MLP neurons of a small language model. Each row is named by its layer, matrix (gate and up: input weights) and neuron, and shows model dimensions 0-191. Each number is 128 + 32 x the weight over its row's rms, rounded and kept within 0 to 255. Numbers have three digits each. A neuron's up and down rows have the sign that makes its largest values positive.
After each neuron's rows, "fires after" lists the tokens most often just before its 100 highest values on Wikipedia text that the model never trained on.

L18.gate65:092141186154116107086106109141132156137037103148137130149183172103163130162128105135123152115145145041091136106120055112211184150121154152078149166201100143095128075090089073150140121136112162094106109140135104141126134120154105161084125133121132083087121103182109159096154138115064137101155069115147090138100126130192132154130177147069136135078100127137170097100105137113159068118140078146101078057098156102080080122171146106110175112148144060096111134095155197113181103168118150120118091146137111102163113070104123149112095088120135123135090157153076119161143134158100118107
L18.up65:102176132114125168147223176149147147136093140067156110088137163172139092092094107123169117100141055136152122117113144097095120140152124074207082080111132051173089072129045132133157147154135154181148127166086085080141162111140150132178111108103142116143123169120113149103103144181134111201075116105083132134108077125106107120100096141130110103127107148145113093096090143096061129173109127070120125189139092133123093106117127165143097131142107127143197125100081167149158141133166152172089077144161140099158102139147130092070056131146154119100167172109186102160137124090134147132
fires after: " V", " v", " the"

L18.gate153:142105114172157139143150127152149080113104115166150111092134152113086085114142110100117136083116068140095090174166119142129127133128115149104123085165152148102107166129150164128100191208102095103057136104172075122110127127151187154157110127097197110155144121046092165104173167166140108135079213109083177141134143193097184130155132129131130131112137182172152154155122138122151058064156160195122133104165155129107090107144134130066138159116121093126068102142081143093140104111045128099128113078087078143166090134119119082126137113131124101131112081110119119190131107067090082128
L18.up153:146144139105122109136113125147092090118147120131148143192126161112128137177170086173116125133087128130147145106139151113089104154116175087142189152147100061103144120159165144167124154195129145092147157099164132073077130120111090136116151128148135085184146093057159119167149111099170139070142141129098161115158120104106190085087102103090099069119166157159083091056138112093109073177183143109156065166180145114203133139134173117131137154159115058101099108122060073157116114104083189133129096138126118151130114060168145059114091137062097151112137107086161133137128123118118103073
fires after: " S", " s", "os", "S", " r"

L18.gate10:112136157145100124097113088150117087107167109154111067125163158094086086120135130168114124107108137174143140096147155124122176147161134121118169181126085172176093064118135118189127154104155094175146052080167106120101121119144113160168155129095155136152122145119098095123120134187164139140136146113146152136112214100162124031187086169130159160152097101123119120088121100156132145084096118104103162165144076149170158117140056116084163110180072046160100101127086143130115097069121157086152057150108099146195130113117144084154110078103093121129140119177087152099127171077095132119
L18.up10:146118094113153161133112135094124144125148107150148151157142127129126148173176176088130114144180183139115075107079105140093074155107135106106148159079095147117130124144219042129148178176141115103167106134143135172128153162176129135169079177112178140120123072089123135133038148105106150180083199111111163125093120118110136135141124112112108156108137211145090134166162099070161034136116088076174146134147156109124136125050122130078150103125188150187118105173143123050151148091118169110124099125133152081146171131094135105154134158105103120141113158087093167125130116092145136168
fires after: " S", " the", " s", "S", "os"

L14.gate77:132089174176132137155122138142138111154136155116173140107154107145205091162114085107162161136142150163133081113119118135151121189140132195255135084154128144116095160074128118102130177095088133160174133139120100126156085115140053135149163115105121135076134128134119186132097080142113057082116159103154132092113118131106114148162179101113123118073137124089100117116162148120141153137149156081151136126118184052129109100176170108161120128174186167192134176116178140134168170156136164119131159122141172216046114098129117148149134082129118051136119107098144107141158106144086111145
L14.up77:188101132095164078189114105140155142140197147148133119101145098132060098198140135111172107171092135125144111123077087135136171212126050132168186099136141137098154133096150185103094108094155165105137141144125108107121150100146116171140118117116110154149123174153091145111114074129140113077155155170157147129168176163129122108160158082124078131168139196083065136111182148076199127119215142169178127121106146139134157100169121126099094083132095160147145119093163131138092091133180149154088185100174095145138138134146173069129105079115111122108139110132068074127112114126095094152
fires after: " was", " were", " is", " are"

L16.gate180:192125117109060116129113103147160140156119112158164112154168080098122126091136104125181141082204138138133085094084184143214179144121177084079133135175141117099093166151143147132144116162106164130139099067172126110112095095120143105115153132147102100151119106141059155125148155099105128095115144162148061127076195080166139153123179083118108181144139129134171141124086096116168136128131135099064078192132169085120153179135160140153131151165192128178093099152120153139180159134115161187122169128131117135177139119115113132148125107103134107174136071116088192096181148100195164107
L16.up180:131201119150112062125157128135124186179061091135162146151150156129170144121185083143097116113131083117175124080106127102103181117076091080069137134139157119155089147118108163109128142131136067175156114121125110113152124102117169119203187165110082155125102163133131161059154176137121132157106110130139045148089139177119147171142166119117200140103134097102103181118104064131078102160087177100111141212134189110105153127131135063170167202166142083138142096109098128082107133161092082128116140148093119085111132069138134156134140112139106111123081133114126118147157151138175144109
fires after: " p", " S", " b", " v", " V"

L12.gate199:137142123114117073149085110175143112102081165097123086143142135081093154096140178127125206177152122100155124172064144175158136176220085077130119089108119119151220125096136117123107121173138141141126131150113142125131142132135104101152134153172120131140148167098135174131164106142126108161207149116137151099141112104129158113159111119185172114151109075092045157083157128098125122139114071179164144132051091096137076149063105132103136180107111134147158135167115197190136093163148163107110114125083184121108190122137163130170108087136134103142109186149107123110104164127088195125
L12.up199:171127133090106161140139069161166200134087126157146119172081126132112128052178087165130200091130094064103091092152142150122100123156142131174056149132169166077114075107079095121110159108160098130135172170101083132187144100106141071118174152147043201102096086083087132092145092166076091176138127147089072148092146152188104120149133144174148123150119122178116076101173132064136129136137112115153125080153099176120114105144107126176159116133131102131132064106107136121132097124141128181100106129138110100132099121104119186132126093122160117141096155111167099136153173119147182113
fires after: "i", "z", "o", "uk", "a", "e"

L16.gate214:162133143189182097123136127123150168149129070117161115133129177070151160115148135159142065105204159102099142141125171134092104103135157103073097189163119096109112163179104092112153142103074139206172090121147091072112144139092106076150116135104153136138175152173063078131104071117154129129142155082120137114168150128135122160179140141110072161146131170132097132114111085161160046097114073153133117128163160111128131138129085106074092136060146149137138111064141136102115165147149127149183179122103161135129170148162086196099178104065110118071111120133096080127088114089100138150
L16.up214:109097117122144131116162152134112174175118132168055114146126176191175104118226186113134175101107141056149079139151114132134121142090127127124097149148139091094066096118131112107173143100100110177177083119112116081082109103142127147167152057163088119130149157160163186131106100150148173074108083126103129035158088113076090087139090099119142107117138112137091130146132123133125115160132074148178147099086148168136166134090163104145146162134150140145125093120112095080094128136096188146180164185150130147104122138126158069169121129170053123135112151096148146166096116192175154168
fires after: " the", " The", " in"

L12.gate33:149089155203142106052090131136119115084112173139142225084148116143062138160137138150064164087106154135139093067140152148154120162117079121110090163144123139137122141108142128130113131148127135067138126128093169118132155125134099115123092070100087095159084162127151130143103128114095128099119057106105145132140155166153130117125111089164081115110070186145121149107131097120099168049115145122095129089106117171083144118121110121197135090164108136112160075136132128096086115105106131089138123177176088078115172157118138100042101174132139122189162090076132125140098097241103156161
L12.up33:125114093171104121125110060135125133189104154092158231116102076114105162147153100117161053134169083101071159173129139144114129167119182119145068155039140163108143141155131176119136103136123061115200112148123135145121165095070108151118071138196125122103135177100131108124134160135144205127148127086152170125151092110083140082137147135094117143132039160128140129088138188143180146154149098163113122090122055125131109128095081143088152135166123162119139137091101145125085163137135114152142118127107150104123074090153139092143070155136195125102152125137148074131129125085163127075
fires after: " B", " R", " L", "il"

L14.gate179:132162130126114069138124133146189075052118098162142140105149123122151138086127104127119107124124134154092112175138120097210051141164180153112074106121113143108084198080108144144082157115107163165110155136136138102111159116104067107097094069186144142152151072136096134191159123141146133145075121105097161119123134117167143173162126097131128111142151100139126092031137060081132143138122080128062123085164175133094149110152078126104105128112144134056125158134161158162114120141154075123069038068161127125178110141136143136134131128102120158191106124118137093152111083163180123086
L14.up179:086105103159074101108126108198145127157103165137145137106141149152153131121084082145085119146104102178113117144176157102117135132101153103114079105115111159148147096121089114199198158128183166120156146111162081116127146086124150144111157152137095176155061118117152057113174095103103087151068056169089098090123141148115143144111135135097129103075138201173184150113131086145097069106106144147101121121113145195184112091140107096129134143112080164072110129090169118144102116129104142142109105204126103100178134134082125136122086155137187089143143104066029154104159097085161141128
fires after: " B", " C", " H", " pr", " f", " c"

L17.gate224:012142143193088100111099158138103122096112117107157141112144141111153106076191128138118073067139189129127109149119129144158122093130142096094105131109118191127155118128133117097129147092100098120121119074130077117163115107141128130152115123125160087126117085161088110155131139093114112142127126129124199152158080152179130182116106090075142212144119132053091128076115067110130126087104146139182155180115093138133136153145126169141158175151179149083108162058128204093116099150108166116128144144157089138138153114120113147120087147208118185140061160126135107134102059065151169161
L17.up224:118128135074126126104148126099138137118129173166166090088167089113175080120069125149058124077214066104112076124163143142097173099143206166099110150080088179133065094077126081093134135111120136169135089116099092105145131103162147043144125106178135113119133139166163177092103109114131140096134124116131104155101097101194171144092100152085135158127045123122098069109160086066116109144141120156149123136119129156159120112095102062119135125169115111082126136055130125143075147148111197086124134141139097125086132128147123092208141136181135129177146147145167119138120137082107102151
fires after: " the", " an", " a", " his"

L13.gate70:080077104147104105112163084130109116144092144107131165111153151136087059122155041188121108131101118191162169099144130139179105069148176160107059109104096139127100170102107124123096088183147110113108140115182133104104141134110056112122102104171153179128080158120163099147164141133101136135108113136086146127180102164108172156130068068127082127206168162202111119106100155121137148122101139135152163108116122174144106142108122104175136137056180125161161098117047137101089106160123050130104155106160162141150171157080116158076077111060110137115132123149120111080120111130115150129
L13.up70:126101113150106166220156078084136168126161110101171122115144090122119149161104115124134102128057176107146117124070140130167120113092171135110111111097149042127103085155147155068072119185099068078114097099125188098147121063078127105129184117147132118157103169127130114156142152130171132156060116125102116110110155170091176106120092104134134124171186172188147169142120125177096127164113103138198122111110125107143160077095138095138177134050081163163141125100140156160103122151137128129103100144181121149125131175129131168098171189088103108145184127124136098093161156080166185131
fires after: " B", " T", " b", " L", "B"

L16.gate229:181140122120107145154161164167166144076130114101149142134161094163135122084164131158146152159107121185109151077144099093131133134113097167131201098183141078138109179104106090167044144117102117165168111111073122109135147120161147093168101076142123142125161126112157139103212167164128181138074095088161175114137162111126137137127074140101144113114085156131109103087159089113152139134124199137133167133093136146167140109092173194193157104184127191128106164097181135136198149095087155138102125160149110191188110132114110111123135098172154148051163177165177143087103135155117131150
L16.up229:151166087134138113089136126129088138143109094058085133081143091119121102145101162186071146144144087079074135151141085158070080152191072112103107116162117085121088120107076083108142131123170143111143130156121126149188148151155140128121127083082102215065136172126135106117130144118072115153122157116146137123147091105124130099166037050145128097115109114157093082045174154135174112181153129154117164149104112128085118130123119124119019180113142154137152128134161149124163128134126139132097145113120154147145154079185153172099082055106141173117148129128113132101080095086127112167
fires after: " f", " n", " F", "ir"

L16.gate71:102135105119125083103120137151096101065128146094137109138121185191135090097151097147128140146147115114144104113193149115152140114123115178146120126105162136184139158106132161137109098131127134144112148076101173098043169123162116136095155106170158165100067102116175134126147098157082125125137074085130111055176185113097102105134160108170152131111078115184131105115098127088132127116122069112118172115143134134106121156133153107109088182103154199136157108150102124097140121119181150169151106063109139056131148121075156101162031074117055141065130160147070120175081141112157104209
L16.up71:150132169151139169117165134118155110097125140144138083164113138122154139087168113054163190102159110063070127170103134092062121065152107160099141167072120124159135130159164154141106093098121153142116112189119134121161121149140141079093120146113136119138105183184090115182110147087178069145149138151132112161118095145055118095130204132125126134124053122079133105080120159149151122175144121106141122119118090129182118131158075101099095125073118110126172158126151144119104135215128176132134134061207155105197154093091108137090101104109101079082168156131101110114138126205147082133
fires after: "\n", "^{", "/", "–", " ", " ("

L10.gate38:124186133094196142158158090155150103141136127133126176107084150097109160079112139164155114087155149090125105168121126090151134158154116115180128191099154149108102213216161142131116122100077129056129147097152082116139171108174138103095093073154129159116122155140139079143111186073114111103146146129141167158150063090101127083105146095091151104089107165169117122076146120147118123115045161168148140087136155156165083152104104126127136153151139108111112080171107159141095150185159124132084105137110120135214117096116123106132140146128154132124166044127078069167111048140171149120
L10.up38:178157108163163159109092092111127154159157104156182171107099145172156173140102130170137208098187120159116140079163181062106120098128125104112147114140125127108112090124116138132123137128155104099132160132154189149127193117091108185056096088126138095167111110096150131144120081209120138121130145096124137155102174114107086115105120127151195107112103084143106177122109118114174052200160099141127172143104152067174125117126096083097137192101127115128119129143128121137145110139149109207140111137106153094085075130100178052181155168107144112126128117059120116136049078143175124126
fires after: " H", " E", " G", " St", " C", " W"

L13.gate198:120152141154146054161145125085131158153091107125135114102136137125101098050101077120074178125158191108103154094124087186135035103093164164145098122132072102111123197142119108142147075131112116095130094111141148102129149054095113123146123154142177125082117212178205147124116101089138055149110127131147101112128143123134160122142144170156129163094101117150075065145092148121148125117073137150152096104141160114090197084157127091173184190137157125105174178137136165138113099130171131129121158107138186159117167137135109161104098133113081129117048161119089110074102157128122148145
L13.up198:147062141163082068080136127093097144173093093126135169134108090185159141131087115154158150129142142138106125111115107093180220175146171170039126129153142142127110064122080221154105142147114150107138109101113123112105108109117136149081105093152107190124130141158121128132130142154081127128130170166082185085159089101147115161147102135180138159106174152145109158092109150120090137152108156151140145103211132082139081112185145101129100096118139113133082120114156215106093166121113121112110136140139102151140175128098082120081117127145174167125139117140156136156161064128192030150
fires after: " B", "B", " T", " F", "D"

L15.gate173:127047101113143121160175102139066126143120116126161129183107147106166095126148122166123129117091102129106116127156135179138079131133136090124078206059059104102153173158119181058148160105135078105099165132124122147087097144118131101102057126104055133140150128134170176094116160177169131114129089102165118105173082115135108140111134078130163170151117125076137111121089106174153159061089121148178132111146116167055165113090098125132127142169064188132177064158158181129119111131140086130108114124112153083086146114115122182124140146121163119118095176127191093153141146116136184073
L15.up173:168126090168135118108117140126182093132068132166097118140117124139128126110133109118123107138166102114121179151122106111109129143110149091173180076063129133068150140169107141118111127112110074112158132094111185128157116107216089116100136142155056108099158117143108059177113108161163125157180167141098157137157130164180150130119134151187120108123201061130148112063187136137016064124065142155124150155072114118133100152126100104179177187175139117131082129157116176095092122146145131090098127131141156120115154181174100137183122158155194128105136157133097104169167162134123123095
fires after: " E", "E", "le", "e", "a"

L15.gate126:135112110152133148177175125204142067110134109112133138105115166142098155091132166179194155088139155134243108087113112131075116123138179141125110138140112089090129163066182131106093147085145113135131164148117138178113171178085121141134113109099068096140179156103138128166172115059207146127157085174153129126125137152137163161151145150149128163084172166144159118160128105179124125115039109193174149087122119132096150199097178172131102068176134142165150099090107133131095126083107153160102162100109168128127125109102193142153138129148128126107103133132136132144137169171106180095
L15.up126:103130103088142160136115147150127132091131073066119130109150131135160116121150090134042098127074142145139143107114172065113105125137131078125088119100153109187115138074113171072143173134082155175151129117117120147087102156117121130134194121083169084121172110172146144196138160158134143144075127109124099115143153149150081206099130126123085175141124180158109146147141138134076172056089098142042113140174174151145074135153171137095097116176068182094166112157093135142091119086116106106062092128166142131108099133134129134177122128114084098128045083088135144178090104082138119141
fires after: " c", " C", "C", "c", "it", " Time"

L17.gate133:198108118127175134088145128149135157114156143180114173147167065108133133170114131147171137117146098149160098141161115128155115040125147146102115090101159122030131116200166079071138149079108160121141106138173134157134112154090135120165165127069128081117144134152140161145157124139099135190150136194154052083034172119134083084129126129148113172082106145134092121142132159128112147124126175118159119182195110132153109139135115090104162136122115166160109113114123097135060102095088177122090173088115109093175119126157082147139137173121214110149128162122136082092085172093118107103
L17.up133:123107150155077130160173121135135123155134075130123169105115110130090133160105107096136156218112127103110077081122099177139090081134178092135168064177054089105093185146129136139154168125120108122190145128141151086150112093149162110166167170118108152097164117096147138091142149125136103084198109183120111116118101153099131120111185143086123118101112151132138165119147095161162090163159122126104072166130187131037182118064166176124118147125117154177113142082131169164073099161152154105138152126049130077096145121168074155129143105091159214122126108155067162123129142128122131152
fires after: ".", " m", "m", "0", "7", "6"

L15.gate23:153112089145114102133092169123180087136065085185126134130097153100126102175157127148114141133168147160137082142124107133089100149173183124166140081116105162070172142104152105127141172048166135078132121107198125096131146113141119081127121113155086106103156154079140179141140105119169114104117112156135103116161103128112115129155123161156072096117054128140169099085136105090133153161108137126172141113161164122136092160182147144127127088120124147131128079155143122097163149115166148162096157098176125103034212106076162148182116095202101178163080086065157034104127120131125127169
L15.up23:122107147098126109107177130134118122095139169170128115179062133092104128170150143156167134087151054092128122136145064132134124131096151170108128166136156118133094106132083128112087143102162163158164169188156128139155137095147097170134061127156064151131161112154111144127182166176170154144097055191170139145130132145133100132133139112155091127136098156156121077145169126152174162136133185133175191140072146104179086140206143098121177137121135076152212135111164135106085128180140106196097155113123158189086119104116090146167133039140149157112056139139129112156109128165157126100
fires after: ")", "A", " is", "\n", "W", " was"

L16.gate146:186120073178149112097097131121086102080106074160165183082129106114126137149133105082127164169101132140159144100128070117108151090141108145071158153203158154111137127119089101094049091102075145155128164147184071118132159115175148119128116128138161128134120121188145093091129188148139095115070169117126130076132115095175103175127158112182115126146163111186151120082124092126108178115079123176095100129154164125116129192121089111073137134113163089120151138104134133163079124135100154112100130186122125144167108090132143206118115114077116036105094124092076133103153145184108066101
L16.up146:165089176137167100118102130088136175121150111146140166097108123171149162141112150105088138136116108077151130113112136116078156102149074124041147125162102167101073142139111058115089097152129142148151142094128100186132166185191114187088149134129138159090099109143178153124123115147066128163172102172160134160135077075110137117114068122100151140127174177174132088108152138155146056143130152167165071119180129108120140175132127124089087187137155081076163149061176112146109111165203084163129105098118147124126113129141124078131115058147143090146101095162155127161150164160076128191
fires after: " f", " F", " Sc", " w", "F"

L12.gate190:123146155085106122118123208202130108085147107157156107129148177086086098068153154112138113108115107114078183175127145097140142143124137149116071091087147119140113086121128115118118074135135113128114119060130118116083106101138099128143134196133124149171099124137153098165094130152131114110087159126118099087141136119115100145117189086160096183173055102128135102154142086162122191152132052162130117134192184131137137182173115178132129160163208078165167136153115162146157079220149158184125134135119112161153130126120114156133062100099170165103067088102121084072162127122088132130
L12.up190:153121211165135114105213102134065124160098107104116212129108211121181131161122177121073194135160170152137115132167135104104124176117113130131153115140151092080152124067041124077123171138048164073146114129100165158178108085110123127083110118131114151144102107076123096129149149180095138180092150179140147045117069053130120124110152099151150130119115164132126210090119142124157103107103120107140169128153158146123105125131174137111144141145128109149136133114115116127104089098107126093128194120124092085142135046129167168125127149144132113128158135139092135154152106128186149093
fires after: " D", " d", "D", " z", " T", "v"

L15.gate202:116101097088192120150104085119151129149180121179153113091100115112127161107160131108072100159124142144153095107122104141138114097126147121129097144110161046113134140083141096126077075108194128104102106113184079145114178149105155155077149125168139170088087134186111165131140078170123152101185125127162157171107173093112138132069079149145142127124106138136110129114122137109142096128166195132130155092150138153130187093152126108097158137078091144178158118110136154088115162140200138182208162147123087210134087161175140155141155168190138156143036101091096102128083137167176168131
L15.up202:118098088097104111127190111107143199107090108111130104140112150155155113117081134143160121165148149093135141109206137151061087114151141144093082160040174103125135122084153119153065162110059110094131153188110140077117129129122155092130149173168091138095102113122101083090074150199139090109178123144173144121111124126184117190184125148158158127092142116177174169168158091115100170124060108150142137114171108154144154181092120136127118136103130141099115148163148162112087077157117128148161118105171155057159194155112118138151150145146100056133178101112133114123122072183174133106
fires after: " c", " C", " the", " At", "\n", " at"

L15.gate89:116146158126132115089094088136116089164137081115189098130145153102170184125110170097142169153152145122202161155103169064193064165119161144143068103150115141153150105124141154114191124169048143083112129072061165098099150087119090125148146129156137110103139185106112125142100156187095108150076097171195145077089154105166109150135096131116150161116067089082143132153150154113116168136052103114136129119134169140142161102177139117149146138133139085160089113102142121131134108124164168165182095096121131157139148110198151067100069111175115106144092134104072107160087130088151148158
L15.up89:157080093121119156156134083141157120121137137089082122116097185107109140145147154115123129128157081112114136098149155186126080131147099148199126142095163092087168103071108113194177133106160099082134115127142115083112140081145063205121183151187161080159147194120113141155164133111154146097119114186122161137194126099136075097137125156107103143106051125142139094106094154098111149134130144117184093139101100137182120111148102130119111148157103157076196085119132137115140116111197149155164184120133058123164186168112103131162131122125089124094106090139142132128079106161169218198
fires after: " (", "\n", " K", "-", " R"

L14.gate79:115137127083145138181091063185126192085128146166110110163115163101159111108147099058171153086094081091127083144147115130150127112078140144143104125106137099149135167163104185106115124138089091153121094104090124107100161064114091060085058141128155146146130010176126133157095145134149102171183156130091123135088103085159168072087147124085102156154112110132099112041171104079156107085097141163147058136168077182152082129105130116150087124097124149141160097101140154135099116154166090134112174129148104123125088160140114110121097099154154150154092097149154127099157165084124145139
L14.up79:128129157121127072122105107192166138079106128112139106102173207136097141119144154150168118175129102051101127155125178125129157061093135095169188118092116088161142099156167150122122123130098093106145126119104144124150146204099132105120116192113130102081087102178062087175129161089118153180142128153113115151120067167141124128041088131077128150092076107128069162066164077151115124084117065162112095115116101137143056106110139118090152123075128110105104191091101120140092115185117105142083155124125116155118091124142092125135168143167149052101156095148166143108134112111095166099
fires after: " C", " E", " S", " G", " I", "E"

L13.gate85:111142139126134183174141141102168171188064091141168138157160103112083074092178139123172143142125131158102163097133076129133140127140166198102077079125116087116064135107033148132155139133140189161130102125080138080089145167090112190155140200109137130130116130153123164187132087175111144164147109100154112112141162138125155136079130101101106137103079094134136138101130146108118119117130102143122143134105168146156132165138117073115081133138168078179115100143114158126102227099082097091137110122094070149187114138155086142116125136105210099103118136173098091061079162137117191109
L13.up85:120184145172149088147099132114104168127093093090121142132075137150088107130054142123166155147191170145078157083150156092083113117100150098146110095121139114115165126107109096096095155121116155093123158198119116092186171114131083052076121183131107176165140154143136188125146109230109135194150133097142137129129223064108100131168148064171103117112123139155146151067145107153143155173082072102125084101088139174129157153117099085090116102100113098137083128164162142134090158090095137148145146109093103151132154096164099161130131123186152088089149120099096091134129156137098145114
fires after: "\n", " z"

L13.gate64:157099167094099180161151097167201178102050161173096140096096135155150144130198138088107153076132155090130098188135147136123098123109074129045109083086116137163092141126144163134139085154143122135137116138163143069103141111120088090181136181130167110115083179176091134133108078148177107171111139129163085087172082111100178118058130121157142091104147106156158152091069146157150138073152181160181114111096175100106160101139138144088099169096108093153157159157128200130162122149104166165142110138164102098184165128156140109128101121155100139093153165135116145098105144096102115164
L13.up64:145137161149088122166114165131169051102094097120075088086134104052133150097136147132151107094124117100104085107165105159103088129105063177205143108168131175133115097119140164115118107121181126057069131103117201108156181164118123148060060117129089093095167091132068200122113121167141065139137130155145124119110107110165136127122088066091148171138111128128123132096096106070096193123135072114153172127151121135152140157098140119083193169128172118124189130085125130091065121128127119114100150094166137112115108142132163141134112127063100094146169142160121094102104083170169118130
fires after: "|", "-", " 199", "\n", " 0"

L15.gate5:166149116177144129164138136138144095045175165141123155099124139111108085086168114164165119166156150142183129130118091138167148146149128160137073106085111088134046161109154110092070159151159093122121120118142167108152127174154174150142130085112111166077117131109143078120144148127112088147101125150134120115173152157116143147077164052169131157077131176159057129075182159199174197130062187105127171149164104133090123109155084184090140102082118115113115162112139146105114115118134135157095100115139135145083145117158151112117165133094044116132071085127125117100123151199091095071
L15.up5:107044153126073112099107118109100128130172140167132126106122167154149112081156126138099108085103165122205153110151070132146133075153130123123129085144141129116073137070120140162136161090097095114142143137119116099169097120186160163180109038127131144112126116172170141104137116119097105194103086116139105172103095164211105146167158113121107131187170137143063174117121062098153193143196115108123146103108138147174112134171149108117078144119172180143142101069185160109134104152041073136129107134135102143160132167128137103090131102149151081173094135098126053171116105099140131124
fires after: " f", " b", " c"

L10.gate85:132113138088108106145131094127179112112141089101166165110110116102161060118154119100090094141148147167158118109050114157132154108130148137134100094158113125118128145215106093161080127105105159149170152077167191178113155130152131174166086157155128194075116173186148101168128150137112164076063111128093190144102181123071139184178165147096107148115069122141129151185185130084065151169171153087141140132141177129128139126152121130150101114172154129165083104105133120068147098155081082091175161089105143114089134187148091097140159100132139136113112115101073092181075140131137121134
L10.up85:139107163182111056144180151125143109114118083097093077156114081173109077124125146152120145075132133069140097148134105124191171159144170111158170153136108100114101087154245138088143156094125158056139089157141137113130144073123130152106183137102095119136179149122169105173130151112109127148170081088133083078152137115190118076111088114206173076120125132085133159144149104122189164193074108133050119117105166146136126108096161148148127149111066100112161158140167105112112110126096175107097132156174113141133085147149128118146133145114118150185179140112174144175122116105142154159
fires after: ",", " in", " |", " May", " In"

L9.gate34:123125090183154117149125165065111122135105162127076086120146111108123149137139101152113146141135162113135150127118158126128075102107064126133103129113117109109121006087141130219190171124124102079090139148120176107147243147164146106194129155113134085100102089139136118089161093114131108168095102144140073123145127155038072116088149154080092146124100091086130128127083116159141115086142128092133174181090128147095191169131154139110104104108138137177127102159114074117130092107138101090129102113091165140163140086207141106127078115093098093151151131092111147063112108133097127133
L9.up34:071157118110183114128153123170162081171108131161107094118121157121121131137126125088142134153139184106156150137130171106113095168091097156158128094119098146168082089124103121117150104115135152056097193142191167124118131161126198124184125130122097158149132109122155120129134110134143102194130179084139080150082103154121072061095149161157152115156149075174085097179049182144120117171119171150141124126074161117144138152159136155141159126144095157088229121196139113114122133102137076114170083148113162130090109092133181177103157098063158116109157135118109163082140060108109117066
fires after: "|", " |", " (", " –", "\n"

L14.gate42:133144131081162155089168170106100126135143111120133128159133050124124111113162123111106135073152144202104117097131188102153164182093121135152155126134153191131084150097210135115105155129155133096179094069158113101101111204116099204185141131148154170070186084142132120106121082147139126180159147125106152129068169112148161080113146107114115075154104117079071138189119076130127173109126156138075094085122166117214122146128156081092131120117170108150114101100135161140100125093103121120116108139116139105051094157101172161177122156080142121128109056139141146128078148153099104107
L14.up42:144132119098076160101112142146164145098116131155108115080133090147135149150173150135088126099141139153178143087090162182144114185187167134144164159137174175137123154127133204132163174105135076097187098114185159099144202146140062133144166086152108109099105089102081156177135129162153157148130123148056155140215099106101172095152165102169101138154149079145088101110212130103126047133157156151156117163153119098131128133089118109149180137084113110087119118125126140118059061103170189123129134142121148100146075081049134135106120148136108121117145174155124152142156179113123130133
fires after: " s", "s", " S", "S", "ft", "ts"

L12.gate129:159116127069115100128154117136120081111157108087191201051124113158173127135097182085180148127103093142096111047168097082097129080099135079160144158156116137186167207119151131169127194117085100092136162096046136119170151133171132109087123073127032145115139102124142079170114143093104063164123197112155129139158091102117083140122082129125149132168062115154121092167147101120104086151122108121142130127113074112156144156117127158141145148138147168145141174101161170178095143159146133112101141157176098087105096123143122148115138144138134124101170105095128112113150094133159186088
L12.up129:113125160088135140145166140128045086128168106121192200116105125160158140124132131087151165185173105153065118137134089089133104141093161086179163124123117126183127162091138131163121184156058144063106137102088152152132146132142118104078121050099054158080143078135148034146114130136138128091096179131183080121163108157131094107132120135155146121151118118164126141152106075121079169155083128115126153088131098163130144117117131164098188110130162127144154120151100173141085200174177112154123134143084119053098095161153158165156118131095139110072161097098114106124130141118156151066
fires after: " G", " N", "S", " E", " g", "C"

L10.gate181:118138126125162126170070187080122138142086111127123142088085068099101147167149173112140114153116141144101093096177129100104108090105125117141121119078117104149089066148090130110156114169138087131074182152055180128094195195154188063123157121122137106132141067118088188162078095178135131196086125168135134127110177160139159140135158163096128163098103113149150140137149050092116138114093066153136160145161093129094131117106136069080144161138172117117071109157112126085078123093179111131116124104052151166139149108133090099094103130162116150174079186147116112108126123081132147162
L10.up181:133154180137149094171121161152138095176134179064172175150122178108095125155161144110202158147081102114075137104162124133070128124122136107096125144122137126092134075097054116095093179126175110128125194116123172119068185124174159144167137081103108050131120139105087127134129123114131093165106069167146091124117139126075140137054105089104177104113087128199145154147158102103140125171099166152120114130120105129117157088148109150149193176129085110121125106150162079171105068121155076142160091088167135150180164157136145133129081118202176069173131148111092142110139106110107128121
fires after: " the", "|", " a", "'s", "\n"